Weights of a small transformer language model: width 224, capped logits.
MLP neurons of a small language model. Each row is named by its layer, matrix (up: input weights; down: output weights) and neuron, and shows model dimensions 32-95. Each number is 128 + 24 x the weight over its row's rms, rounded and kept within 0 to 255.
After each neuron's rows, "fires after" lists the tokens most often just before its 100 highest values on Wikipedia text that the model never trained on.

L5.up155 [178 108 129 139  96  85 107  71 106 122 132 134 139 129 155 168 104 108 147 130 110 128 124 116 121 121 123 123 135 121 123 124  80 134 112 106 138 112 128 172 138 120 135 136 139  78 134 176 107 150 113 144 133 103 155 196 148 139  85  68 132 132 162 138]
L5.down155 [129 158 132 131 138 127 147 125 133 151 121 132 107  91 107  87 135 167 140 122  92  98 123 102 122 121  91 130 144 150 116 147  71 126 155  87 110 115 137 132 134 135 169 135 131 123 144 141  87  91 135 133 110 191 138 158 125 116 128 127 141 134 124 166]
fires after: "ou", "i", "re", "h", " The", "\n"

L4.up71 [113 145 144 148 118 146 123 132 108 139 123 118 114 106 142 151 103 131 129 110 125 101 169 118 127 109 126 122 117 178 127 104 142 102 100  84 147 113 146 100 144 111  85 111 145 130 117 100 150  87 151 156 123  96 179 124 111 109 114 124 150 134 126 134]
L4.down71 [116 130 131 123 155 130 111 175 176  94 164 133 129 129 156  92 132  98  44 148 138 177 116 118  97 123 121 130 129  65 130 151 106 140 162 112 165 135 148 138  83 137 179 158 118 116 122 132 120 126  99  69 100 105 145 130 123 158 162 124 159 128 129 120]
fires after: " s", " S", " p"

L4.up709 [119 127 166 139 113 123  52 115 104 130  78  96 140 126 121 165 122 137 118 115  85 161  61 129 140 101 144 133  96 142 121 121 152 131 123  86  81 144  97  95 124 131 122 136 143 119 105 100 117 130 141 151  93 151 131 153 124 148 146 113 137 127 144 123]
L4.down709 [112 143 124 111  98 137 136 144  90 123 113 149 109 121  88 118 171 118 154 154 115 132 122 119 134 125  78 161 138 162 119 121 106 128 132 130 139 111  87 144  71 147 182 107  94 136 102 113  99 149  97 155 123 114 122 190 128 147  90 145 108 181 154 150]
fires after: "\n", "as", "er", ")", "a", "o"

L7.up255 [122 106 140 133 120 147 121 131 129 132 149 104 133 123 169 102 176 134 136 109 162 155 120  80 101 116 126 123 161  81 186 136 122 130 130 132 141 111 142 138 164  88 151  90 147 106 150 127 132 105 129 125 144 176 129  97  60 114 153 125 128  97 165 119]
L7.down255 [153 160 153 109 141 100 140 113  86 132  78  88 128 114 136 144 102 146  85 125 112 128 107 154 118 142 122 137 153 144 129 127 146 126 166  97 132 168 105  92 136 136 139 119 141 105  86 105  96 123 145 125 131 146 134 116 206 158 169  98 118 136 123 143]
fires after: "id", "at", "an", "r", "or", "al"

L2.up477 [117 128 133  86 153 135 115 103 143 131 137 111 118 120 118 115 151 118 127 150 125 145 121 138 100 100 106 176  95 150 148 103 172 126 137 154 140  97 175 140 127 109 104 128 117 107 113 133 162  77 121 123 141 129 159 120 130 122 156 166 111 130 174 128]
L2.down477 [ 59 149 108  90 144 108 127  94 130 166 152 142 125  94 161 102 146 102 139 142 149 138 112 121  93 115 102  79 119 148 124 159  98 137 141 158 104 113 126 153 142 147 133 105 126 119 107 106 150 142 125 126 132  76 108 114 114 133 116 160 150 113 139 112]
fires after: " ", "—"

L2.up736 [120 156 117 107 116 161 131  99 149 166 113  92 171 120 141 141 152  88 130 161 122 144 144 140  83 149 143 138  97 141 153  80 156  88 152 122 128  93 138 158 111 138 122 148 107 168 154 115 135  89 123 170 126 138 138 128 135 126 145 162 121 128 177 131]
L2.down736 [166 149 116  55 143 169 102 118 132 178 160 151 100 100 119 129 138  85 147 148 131 133 129 142 109 161 114 116 168 112 145 169 147 141 133 108 136  87 146 125 149  99 126  89 119 120 117 142  99 143 131 185 123 134 127 116 108 141 110 134 135 112 154 116]
fires after: " "

L4.up175 [107 172 140 147  85 111 164  94 111 151 130  92 114 131 111 182 110 145 107 104 149  95 159 118 135  86 122 111 117  83 166 109 123 122 171 166 126 159  98 105 132 158 170 109 138 100 136 172 146 132 130 136 127 136 104 112  89 164 137 115 120 102 159 142]
L4.down175 [102 138 124 117  98 106 143 156 126 105 156 120 124 120 184 139 158 103 110 165  99 126  92 138 116 125 116 116 164 126 151 110 109 155 144  90 155 140 189 123 103 137  75 117 127 133 143 143  96 183 152 151 116 170 101 110 154 115 110 128 112 178 124 110]
fires after: "r", "ed", "oc", "ic", "ol", "or"

L5.up344 [ 91 162 137 109 105 100 143 108 143 116 140 122 148  94 156 115 159 147 133 125 177 101 169 124  81 135 178 155 125 121 145 172 132 112 110 106 148 131 129 132 117 123 100 169  95 126 131 145 163 141 114 121 131 134 155 112 137 126 132 134 109 113 136 104]
L5.down344 [118 103 127 108 117 152 131 101 115  62  90 157 136 135  75 144 118 112 153 103 123 122  98 125 157 124 124 128 188 160 144 139 166 138 146 114 107 142 168 115 121 102 166  93 136 135 150 181 133 149 154 139 119 120 127 124 155 166 176 149  90 110 173 150]
fires after: "b", "p", "em", "e", " c"

L3.up751 [150 158 114 129 112 121 127 167 120 140 124 102 147  85 172 153 155 152 139 135 116 158 131 171 151 136  94 108 153  99 105 134  78 122 133 125 127 128 105 130 142 115 126 143 142  95 152 149 134 150 147 207 136 162  80 156 120 144 140 161  59 127 120 118]
L3.down751 [ 92 114 124 155  84 107 153 155 143 147 121 127 128 133 117  97 123 166 138 133 119 156 162 121  98 138 128 114 162 158 118 118 151 127  99 125 110 108 122 155 139 160 138 131 117 169  79 161 182 120 124 134 120 121 144  96 103 163 126 125 128 135  96 113]
fires after: "'", "ou"

L4.up623 [108 120 153 143 139 124 126 128 121  88 109 158 118 157 148 140 116  96  98 172 106 125 115 117 136 115 140 133 139 133 139 160  96 145 112 148 136 120 127  93 124 125 125 109 147 165 157 132 125  53 140 151 114 159 162  98 146 148  77 149 139 107 128 138]
L4.down623 [101 151 121 146 125  94 160 121 122 133 107 125 124  96 121 132 146 149 131 148 101 110 124 152 148 106 142 132 138  64 163  90 101  93 172 130 131 163 130 150 148 140 121  86 131 155  92 135 133 140 112 131 126 132 129 143 148 141 109 158 156 111 123  77]
fires after: " d", " S", " R", " v", " D"

L4.up491 [154 139  97  83 134 151 127 117 151 145 116 116 203 134 163 186 114 105 213 112 143 100 174 144 105 120  89 135 145 124 150 148 135 117  87  89 141 116 124 120 115 130 160  80 132 109 155 115 148 163 147 120 102 125 122 119 172  68  90 132  99  98 118 103]
L4.down491 [147 148 132 166 107 105 137 141 107 121 113 107 145 158 166 168 133 158 145 103 106 143 126 179  87 129 115 150 114 122 119 111 142 104 100 142 127 129  96 100 165 135 141 137 107 168 154 140 143 113 113 150 153 112 137 126  92 117 115 160 109  56 104 122]
fires after: "==", "\n", ".", "c"

L4.up830 [145 112 130 149  91 149  98 135 101 108  76  89  96 112  64 129 109 113 107 113  83 133 128 128 120 111 120 121 142 164 163 124 109 108 118 174 130 117 108  99 129 133 133 120 143 110  90  79 142 153 137 110 128 128 116 124 128 119 120 150 114 129 122 136]
L4.down830 [128 154 138  99 122 152 138 145 116 162  89 136 121 131 147 161 154  78 151 146 144 115  97 133 131 141  68 114 145 124 128 132  98 112 104  85 194 167 145  91 128 125 103 142 142 115 122 118 137 149 118 129 133 138 169 143 137  94 130 135 156 180 106 145]
fires after: "\n", ")", "er", ":", "n"

L3.up215 [145 144 126 109 148 124 146 152 144 135 111 149 133 167 128 100 113 110 161  97 151 135 116 165 153  98 139 119 128  86 117 130 148 106 143 178 101  83 142 124 159 107 105 154  98 125 151 141 108 132 146  89 122 131 122 177 157  81 101 121 140 120 126 154]
L3.down215 [117 120 127 122 120 128 145 137 136  95 155 153 127 142 100 151 126 144 136 152 137 143 185 122  90 162  73 155 173 110 111 149 135 143  88 129 140 100 150 162  98 111 149  94 115  94 149 167 126 155 130 158  72 134  72 104  79 137 105 118 123 156 141 124]
fires after: " I", " W", "I", "l", " O", "r"

L4.up111 [116 112 132 122 106 131 114 134 122 144 152 144 144  93 103 156 134  76 117 102 143  85 135 123  97  86  96 141  79 137 135 125 173 152 138 104 150 169  94 131 129 146 111 165 142 149 156 153 125 127 153 131 111 157 118 117 118 131 141 137 118  95 120 109]
L4.down111 [153 124 108  85 129 104 147 132 115 129 102 114 101 137 126 114  85 122 101 115 107 119 108 122  79 105 100 108 104 107 159 132  98 116 127 111  89 136 136 141 152 130 153 102 148 156 124 151 173 129 136  93 125 121 137 161  95 192 159  76 138 157 130 113]
fires after: "am", "h", " com", " m", "im", " M"

L5.up600 [123 140 112 157 134 129 169 119 137 137 144 145  96  71  93 129 103 138 134 145 155 143 130 124  91 114 126  78 150 117 112 158  94  95 105 118 135 162 135 122 123 131 113  87 132 174 145 121 139 144 136 154  93 156 102 137 148 106 131 115 101 126 117 148]
L5.down600 [123 129 146 109 100 151 108 143 129 132 142 138 137 136 118 144 136 111 120 136 111 159 146 135 132 144 121 163 100 165  64 128  86 117 132 121 138 103  92 113  82 154 120 168 150 120 141 135 111 110 141 133 116  51 149 178 165 149 162 145 110 142 115 134]
fires after: "r", "p", "es", " f", "c", "an"

L4.up391 [123 117 141 162 139 131 120 116 112 135 133 202 154  99 125 120 123 177 138  74 141  85 121 163 105 105  88 153 101 117 141  94 106 137  80 110 133 163 139 132 139  96 104 161  93  85 109 131 140  99 122 144 129 151 121 110  77  99 153 102 137 136 159 129]
L4.down391 [162 117 104 139 155 175 162 105 141 118 149 110 129  93 137 121 145 156 118 137  77 169 139 131 139 141 161  92 152 164 101 155 138 155 119 148 110  80 121 154 108  90 106  96 171 156 127 144  88 131 114 122 136 146 137 123 124 148 108 151 149 116 140 121]
fires after: " l", " st", "as", "l", "at"

L4.up152 [122 129 117 157 164 151 131 119 105 140  81 107 139  91 127 106 103 128 135 161 139 150 125 148  74 124 152 126 109 148 139 138 133 106  92 124 142 151 111 167 127 105 151 127  92 104 118 111 160 112 138 109 142 108 103 165 125 122 144 136  94  79  89 156]
L4.down152 [207 152 105 137 160 128 104 105 125 158 178 153 126 172 173 127 123 109 147 128 137  95 129 131 178 119 115 134 102 149 141 144 142 142 101 130 158 100 139  89 153  97 155 108 156 113 147 121  96 158 141 155 102 164 124 125 121 100 107 112 114 140 145 121]
fires after: "-", " re", " al", " (", " ", "s"

L5.up216 [151  88 137  97 146 149 147 122 121 126 122 145 152 171 153 140  71 131 178  80 128 114  94 110 139 133 143 136 122 113 113 109 150 116 103 100 102 127 107  82  82  93 156 126 169 141 141 122 154 119 111 112 134 151 123 168 130  67 141 135 102  93 120 158]
L5.down216 [158 175 147 172 137 109 121 139 111  72 132  75 136 120 130 128 113 105 164 133  81 176 135 136 155 159 100 127 123 142 150 115 118 148 116 116 139 113 124 120 124  98 136  96 108 177 155 138 118 135 133 122 155 118 123 140 138 131 116 102 122  73  95 164]
fires after: "\n", "==", "==="

L5.up214 [150 145  95 106 161 141 118 160 127 119 152 147 121 107 110 152 160 138 106 107 117 107 122 131 129 131 148 144  80 131 120 125 140 105 158 107 113 121 169 112 111 135  96 123 135 145 140 114 163 128 170 103  90 114 154 136 132 169  91 164 110  95 150 143]
L5.down214 [148 158 121 139 141  97 112 107 159 147  86 107 112 115 118 192 123 152 132 118  91  96 129 145 143 144  94 112 113 108 183 106 160  99 169  96 115 137  96 141 110  86 116 140 134  95 103 157 116 119 146 145 145 163 115 111 118  97 132 130 166 116 122 140]
fires after: " s", " ", "S", "an", "e"

L5.up334 [108 128 149 164 118  84 160 159 122 172 153 154 152 100 129 131  86 148 194 147 112 123 124 157 157 172 105 187 120  64 164 119 109 131 122 108 118 168  92 134  96 152  91 133 125 138 104 119 160 108 108  90  83 180 120 115 140  82 135 157 124 136 116 134]
L5.down334 [153 103  99 115 185 175 134  96 151 108 103 135  99  93 112 111 126  96 143 171 127 140 108  92 120 129 116 100 131 129 124  96 161 150 137 126 144 112  87 107 141  82  81 103 118 132 160 135 114 112  90 135 187  76  97 157 135 140 134 164 117 119 152 131]
fires after: "l", " l", "r", " L", "i"

L4.up774 [105  96 135 146 128 120 121 113 140 118 141 125 120 123 105 161 134 108 124 171 154 125 104 102 115 115  75 130 117 114  95 146 125 139 141 120 157 120 103  46 136 181 134 115 120 159 144  97 125  88 156 186  89 181 134  84 132 113 106 153 136 143  75 144]
L4.down774 [137  98 152  76 126 168 128 128 121 125 117 139 119 112  71 137 162 137 143 119 137 137 132 157 167 122 145 102 175 192 161 108 147 106 141 120  98 115 115 165 131  65  90 120 108 157 155 140 126 110 126 134 128  87 135 146 108 164 126 111 150 121 150 129]
fires after: "an", " Ch", "n", " S", "ed", " D"

L5.up365 [132 127 112 158 160 100 126 115 128 141 140 168 176 168 144 127 131  95 123 140 161 116 132 113  79 160  80  87 121 100 118 144 145  87 112 126 113 134 146 121 137 168 124 109 150 163 130 153 118  79 112 163 121 105 125 125 151 160 101 138 124 147 114 132]
L5.down365 [129  96 132  80 131  89 135 139 150 152 123 163 134 143 130 125 132 178 109 139  84 102 142 127 130 125 136 148 143  69 186 119 135 121 124 105 135 136 128 150 174 134 142 103 177 151 120 110 121 146 116  77 136 107  83 144 123 109  83 137 118 161 120 144]
fires after: " d", "iv", " D", "−", "r"

L3.up510 [146 147 122 154 130 153 118 169 107 129 118 164 127 120  98 129 147 132 123 137 184 122 107 107 114 154 126 126 138 115 121 119 141 120 111 144 132 134 116 168 110 150  71 110  96 148 147 153 158 123 107  99 109 169  91 107  71 119 166 131 146 114 116 104]
L3.down510 [143 116 171 126  88  91 130 189  96 131 136 132 114 124 133 150 111 137 100 109 119 168 116  90 124 115 149 137 100 141 124 143 137 131 160 129 104 153 103 123 115 170 142 113 132 153 149 139 124 167 115 121 119 122 138 151 101 135 174 130 131 131 129 108]
fires after: " R", " r", " m", " P", " M", "h"

L3.up635 [118  93 129 121 101 134 110 143 118  99 131 106 149 126 149 124 110 105 119  73 106 105 152 159 139 166 107 131 113 149 110 115 118  85 123 132 146 152 118 142 163 109 181 130 135  97 133 118 160 138 110 155  91 136 137 170 129 119 137 103 126  90 135 122]
L3.down635 [137 190 116 120  98 139 138 110 117 175 134 116 153 132 114 105 118 166 169 118  76 121 143 106  99 145  97 158 106 152 185 131 107 121 129  85 143 109 172  99 108 132  90 126 155 105 149 110 129 140 159  57 132 178 151 127 164 144 128 134 176 103 149 142]
fires after: "\n", "."

L4.up809 [187 135 182 110 118 173 121 114 113 104 103 156 130 145 150 155 127  98 102 164 149  99 103 143 167  92 113 139 163 108 125 104 147 133  81 106 156  61  82 108  96 144 117 119 111  73 115 135 110 120 185  99 129 111 113 116 154 158 121 118 125 132 130 175]
L4.down809 [124 114 100 140 121 150 158 123 125 110 162 164 112 123 141 122 122 109 144 157 156 132 161  43 156 166 130 119 148 103 121 144 176 102  98 123 123 143 106 130 133 135 148 115 102 100 189 143 128 109 145 137 110 145 104 134  69 119 129 151 116 101 141 154]
fires after: " J", "r", " e", "n", " L", " I"

L4.up57 [116 120 130 141 103 115 120 130 150 120 169  86 177 158 126 131 140 118 107 115 135 141 152 109 159 115  82 163 138 150 125  92 171  97  61 103 125 140 125 174 132 150 170 146 131 103 149 129 106 152  78 122 135 105 116 181 122 102  96 115  84 119 107 129]
L4.down57 [118 175 125 104 114 152  97 116 130 110 109 115 139 127 143 108 155 145 128 150 100 149 151 132 143 141  92 139 126 104 122 131 125 104  80  93 165 108 172 126 163  75 116 141 130 118 114 121 134 186 136 131 105 150 116 141 152 138 138  82 145 105  97 132]
fires after: "et", "t", "ot", "."

L7.up523 [164 132 103 131 165 117 116 159  96  82 165 129  98 143 120 119 139 164  77 102 122 125 151 112 171 106 180 129 138 114 157 122 129 156 124 152  95 110 113 143  97 112 106 137 135 175 125 142 113 131 166 132 116 100 143 134 121  66 147 107 115 110 154 139]
L7.down523 [152 117 141 119  73 117 139 100 137  40  84 128 140 117 130 117 127 104 178 100 117  84 108 143  64 126 136 104 143 155 110 141 122 144 104  92 129 143 109 127 153 145 146 100 167 116 154 101 171 103 105 157 136 123 119 100 114 127 143 167 109 159 132 145]
fires after: "u", "o", "ar", "ro", "ri", "i"

L5.up607 [114 149 116 170 119 121 119  99 156 145 134 171 120 125 146 139 103 142 104 157  62 159 134 102 124 103 138 159 111 157 101 165 147 114 125 103 156 104 146 151 127 122 166 149 120 118 144 132 157 136 127 155 105  91 105 132  95 118  90 167  86 132 108 113]
L5.down607 [151 148 144 145 118 119 126  84 108 112 135 135 108 139 126  99 113 173 134 143 160 144 120 118 126 160 114 140 144 152 126 106 144 110 135 102 168 102 116  99 121 131 102 167 119  81 138 123  82 122 130 138 124 121 121 132 142 153 120 179 112 116 125 120]
fires after: "er", " P", "t", "ac", "ec", "c"

L3.up756 [ 88 146  82 110 122 152 103 116 124  91  79 109  76 109 155 111 159 134 120 140 151  88 114 126 124 128  92 121  96 132 136  89 158 144  82 134  99 174 109 137 108 127 190 165 118  97 140 128 158 163 127 160 117 156 123 143 159 130 144 101 102 137 103 111]
L3.down756 [123 145  99 146 140 164 123 112 161 154 121 125 111 117 126 159 169 108 158 146 116 167 147 130 107 147 116 141 102 145 154  71 131 123 153  93  86  91 122 116 118 100 158  95 153 100 148 138 128 114 156 108 118 165 125 154 136 129 103 143 171  93  92 208]
fires after: "."

L5.up825 [141 171 128 148 108 125 114 118 128  95  97 127 127 100 130 117 124 149  65 152 124 140 144 138 110 104 132 119 127 138 175 160 125  93  92 127 200 138 126 120 130 135 100 156 140 137 127 124 134 174 131 174 131 161 154 130 121  82 115 131 116 111 153 143]
L5.down825 [139  96 129 135 126 141 140  94 111  92 133 142 101 149 122 136 118 151 119 105 123 121  77 135 165 110 128 185 140 112 105 130  96 161 145 120 131  86 103 117 106  96 153 158 103  96 147 144 158 135 129 123 159  94 161 154 141 111 128 166 145 130 145 132]
fires after: " M", "f", " A", "p", "e", " f"

L3.up816 [127 146 153 161 159 122 145 117 127 153 126 130 117 113 109 141  97 121 163  92 150 143 123 131 125 128 126 140 124 114 124  93 157 169 133  85 154 126 117 154 134 137  77 137 117 141 158  88 161 138 114 122 121  97 188 209 146  89 133 111 128 143 157 148]
L3.down816 [141  79 158 180 109 115 153 158 135 156 115 156  87 147 117 111 122  71 124 169 140 138 124 128 124 139 164 119 166 120 144 149 125 122 166 154 120 121 147 131 106 119 143 150 117 140 178 114 119 107 117 140 125 101 167 172 134 115 111 117 152 118 123 160]
fires after: " s", "e", " R", " S", " r"

L3.up119 [135 163 170 165  98 127 153 107 137 107 112 116 169 117 131 149  91 149 165 124 140 177  97 147 111 125 143 128 138 123  98 122 128 114 114 132 180 142 113  92 145 125 126 142 157 112 130  62 130 132 153 143 139 106 124 195  97  94 139 132  73 154  86 132]
L3.down119 [149 138 146 122 103 130 160 152 111 149 134 124 162 125 137 121 109 143 142 119 139 107 121 126 121 150 144 108 170 172 103 121 115 134 109 126 136 134 147 111 116 160 139 104 123  95 113 124 120 141 148 119 134 135 126 110 176 167 139 137 135 143 151 120]
fires after: "'", " al", " J", "ou", " I", " th"

L4.up694 [142 118 188 153 115 130 124 133 126  98 136  75 156 176 110 136 110 106 134  96  61 128 124 163 119  84 156 139 121 100 123 147 141 123 161 122 111 127 110 155  69  80 112 118 106 109 116 138 168 167 137 139 109 134 149 133 119 139 115 186 125 114 131 124]
L4.down694 [104 116 137 138  99 166 106 110 108 150 146 150 149 180 109 131 142 164 103 150  79 130 180 108 139 146  88 153 168 126 115 139 143 110 145 146 132 104 114 100 143  97 121 146 155 158 144 119 158 113 100 156 130 160 120 139 102 161 158 145  83  96 165 111]
fires after: " of", "ing", " on", " with", " for", "e"

L7.up367 [139 110 112 139  96 117 152  96 105 152 105  83 161 136  91 119  87 106 105 116 145 117 119 153 124  98 153  87  83 113 159 131 111 138 142 137 115 179 177 142 129 170 179 104 140 146 148 144 154 150 125 141  52 149  60 110 145 116  79 149 136 141 136 110]
L7.down367 [154 181 147 139 118 132 138 135 132 125 105 151 128 136 119  85 141 149 120 126 121 169 127 138 103 144 119  97 114  79 126 122 134  61 122 149 109 119 137 161 106 165  97 114 111 160 142 136  92 115 162 166 136 149 118 150 117 141 105 129 142 156 147 143]
fires after: "ed", "d", "nd", "us", "en", "ic"

L7.up133 [158  95  70 119 153 142 112 161 113 182  82 133 177 167 108 145 116 121  72 117 106 113 137 150 172 112 138 140 180 126 144 152 112 127 158 103  92 141 108 123 101 110 158 115 117 103  98 106 142 107 124 141  94 129 159 117 148 118 119 119 129 145 123 173]
L7.down133 [135 110 133  91 102 155 103 140 133 158 119 122 181 148 184 158 122 134 132  93 103 137 136 116 112 125 113 115 106 118 133 147 147 133 166 107 113 107 147 116 123 109 152 125 133 147 155 132 105  96 124 150 112 137 138 142 114 135 171 141  92  93 136 165]
fires after: "or", " of", " o", " re", " for", "p"

L5.up425 [115 129 128 132 132 147 154 129 155 144 124 103 129 119 118 126  85 107 101 119  86 158 144 118  95 113 145 105 111 130 152 112 142 155 107 187 164 164 136  78 129 180 142 131 120  97  97  84 163 134 160 183 102 146 134 121 135 136 114 102  81  80 128 119]
L5.down425 [131 133 149 116  94 160 150 160 112 123 109  92 129 143 100 136  95 149 146 153 130  94 130 120 150 136 139  96 148  83 154 135 108 100 132  75 149 152 115 140 107 137 141 122 152 135 125 100  72  95 124 102 132 134 175 138 122 121 133 108 145 136 125 123]
fires after: " ", " G", " B", " f", "G", "j"

L3.up884 [104 128 110 172 111 140 116 125 152 105 100 129 108 159  99 141  91 116 118 161 137 119 145 136 126 121  96 113 142 131 150 134 108  92 152 151 141 140 176 132 142 110 111 134 164 137 136 168 142 129 160 131 118 133  98 112 141 142 145 118  84 138 119 153]
L3.down884 [106 134 128 151 111  86 161 120 147 142 150 120 103 143 154 134  87 171 118 101  98 123 129 117 137 109 115 130 120 115 134 106  95 132 149 141 146 103 147 147 140 138 101  94 154 139 149 144  90 116 111 142 131 126 137 187 122 120  98 101 128  85 101  89]
fires after: " ", " d", " D"

L7.up513 [148 108  49 134 166 120 123 137  93 109 126 144  78 153 143 141 117 109 100 109 168 136 100 114 154 129 133 126 135  93 125 147 110 142 146 110  92 181 113 131 112 117 112 132 144 158 121 124 126 148 113 135 112 171 132 149 171 105 139 137 162 119 154  90]
L7.down513 [102 149 171 131 109 145 130 147 130 128  81 174 122 157 169 108 111 136  95 137 153 130 104 117 119 118 101 105 130 115  96  55 126 137 146 121 127 140 145 143 143 152 158 120 157 117 137 110 134 132 135 133 162 122  73 142  86 136 164 124 144 151 185 132]
fires after: "u", "o", "ri", "1", "as"

L2.up9 [118 132 121 191 165  78 105 107  87 108  88 163 133 125 150 156 121 139 123 138 105 131 162 196 137 173 108 127  78 159 112 149 143  94 117 110 129 109 122 122 149 111 152 128 112 116 174 185 112 107 142 136 146  99 126 123 128 110 119 154 112 116 110 119]
L2.down9 [ 79 103 134 175 163  92 100 118  93 104  92 164 116 147 138 110 120 141 121 113 121 142 116 158 163 125 152 135 106 162 100 121 141 124 142 108 154 121 127 132 156  82 119 163 151 110 190 166 139  99 143 151 131 103 118 118  99 134 101 129 118 115 110 117]
fires after: " d", " w", "ent", "ec", "c", "at"

L2.up562 [155 128 140 126 119  99 149 114  85  98 108 113 140 108 144 129 114  97 177  85 111 112 126 129 128 147 111  97 116 126 152 152 134  95 128  76 136 116 118 128 119 112 175 114 129  81 137 107 148 160 154 129 140 164 131 113  78 103 160 108 141 145 155 121]
L2.down562 [116 175 133 106 122 139 136  98 121 154  99 100 142 114 116 130 195 144 137 119  94 134 110 138  96 152 100 134  79 144 133 131 138 110 113 130  72 107 125 107  88  91 113 188 118 146 121 121 101 134 122 121 149 159 139 125 162 125 133 115 169  93  98 145]
fires after: "\n", "=="

L5.up517 [151 171 120 128 127 157 119 138 145 159 129 146 115 129 131 120 125 137  86 109 144 109 123 127 107 123 140 165 117 121 165  83 135 108 144 162 114 111 155 130 145  70  96 146 145 180 116  87  94 127 142 121 147 159 171 136 108 133 136 140 149 106 114 131]
L5.down517 [129 164  95 107 104 106 154 134 123 109 119 106 117 104  97 191 169 144 122 118 113 140 161 158  73 126 100 176 120 153 145 104 147 121 147  99 125 173 113 137 105 115 145 111 127 110 106 142 101 165 180 103 106 118 102 148 133 151 152 146 106 126 100 145]
fires after: "u", " ", "al", "an", " S", "if"

L3.up763 [187 147 141 136 130 162 145 119 177 156 127 115 113 163 137 139  97 113 114 148  83 123  89  71  69  99 106 167 139 123 100 121 116 126 114 161 115 163 142 153 182 177 139 118 113 159  95 106 154 143 122 134 109 143  98 117 125 145 122  92 115  97 148 112]
L3.down763 [100 113 105  85 126 148 140 164 136 132 138 102 142 121 128 156 127 134 136 154 113 108 132 141 148 148 123 118 136 142 117 105 122 192 113 116 104 146 140  64 138 120 176 140 103 141 126 110 134  91  72 125 108 156 186 120 141 139 112 164 135 147 151 141]
fires after: " B", " C", " G", "C", " c"

L3.up601 [139 100 154 164 117 138 130 124 120 162 120 110  92 181 108 117 110 125 131 122 116  91  99 168 125  97 149 122 119 199 140 123 157 135 144 142 106 113 109 175 132 134 161  93 121 134  94 122 141 109 123  93 117 133 119 132 101 143 138 148 146 115 108 122]
L3.down601 [152 134 178 114 105 119 156 120 134 208  99 123 110 108 153 120 131 114 119  87 149 145 104 123 166  85 120 145 131 130 120 108 114 123 137  88 110 129 122  76 136 153 107 139 111 121 100 126 108  93 148 110 133  99 141 129 168 127 174 160 127 121 132 177]
fires after: " in", " con", " the", "n", "er"

L5.up886 [109 170 116 125  94 156 108 134 125 124 135 109 107 149 128 141 144 114 128 102 122 101 132 160 126 149 116 121  80 124 156 114 181 121 127 116 138 128 117 129 118 113 108 169 109 112 139 127 146  78  77 149 133 161 115 105 131 145 166 138 134 175 178 113]
L5.down886 [106 105 132  84  97  99 123 131 174 170 104 120 111 141 113 106 132 107 125 136 165 127 114 152  95 126 131 134 120 163 139 168 127 130 152 153 137 134 138 180 110 149 150 121 110 140 115 155 144 105 154 107 160 172  87 119 127 124  75 120 144 111 176  89]
fires after: " |", " ", "0", ";", "1"

L2.up77 [ 77 142 159 125 127 129 131 130 113 130 129 107 157 112 164  91 148 129 143 157 151 146 110 154 107 118 166 132 128 135 154 117 151 144 185 131 125  68 130 144 131 168  92 186 127 138 112 164 132 103  99 131 122 101 103 126  78  96 118 116 110 109 116 110]
L2.down77 [169 127 127 109 129 176 147 130  97 119 107 116  94 132 109 157 188 135 133 144 140 135 118  80 125 126 110 101 125 142  89 120 118  90 169 116 169 104 167 151 130  83 110  86  89 127 148 100 145 103 140 174 175  88 106 125 154 193 111 128 144 126 124 112]
fires after: " ", "2", "1", "0"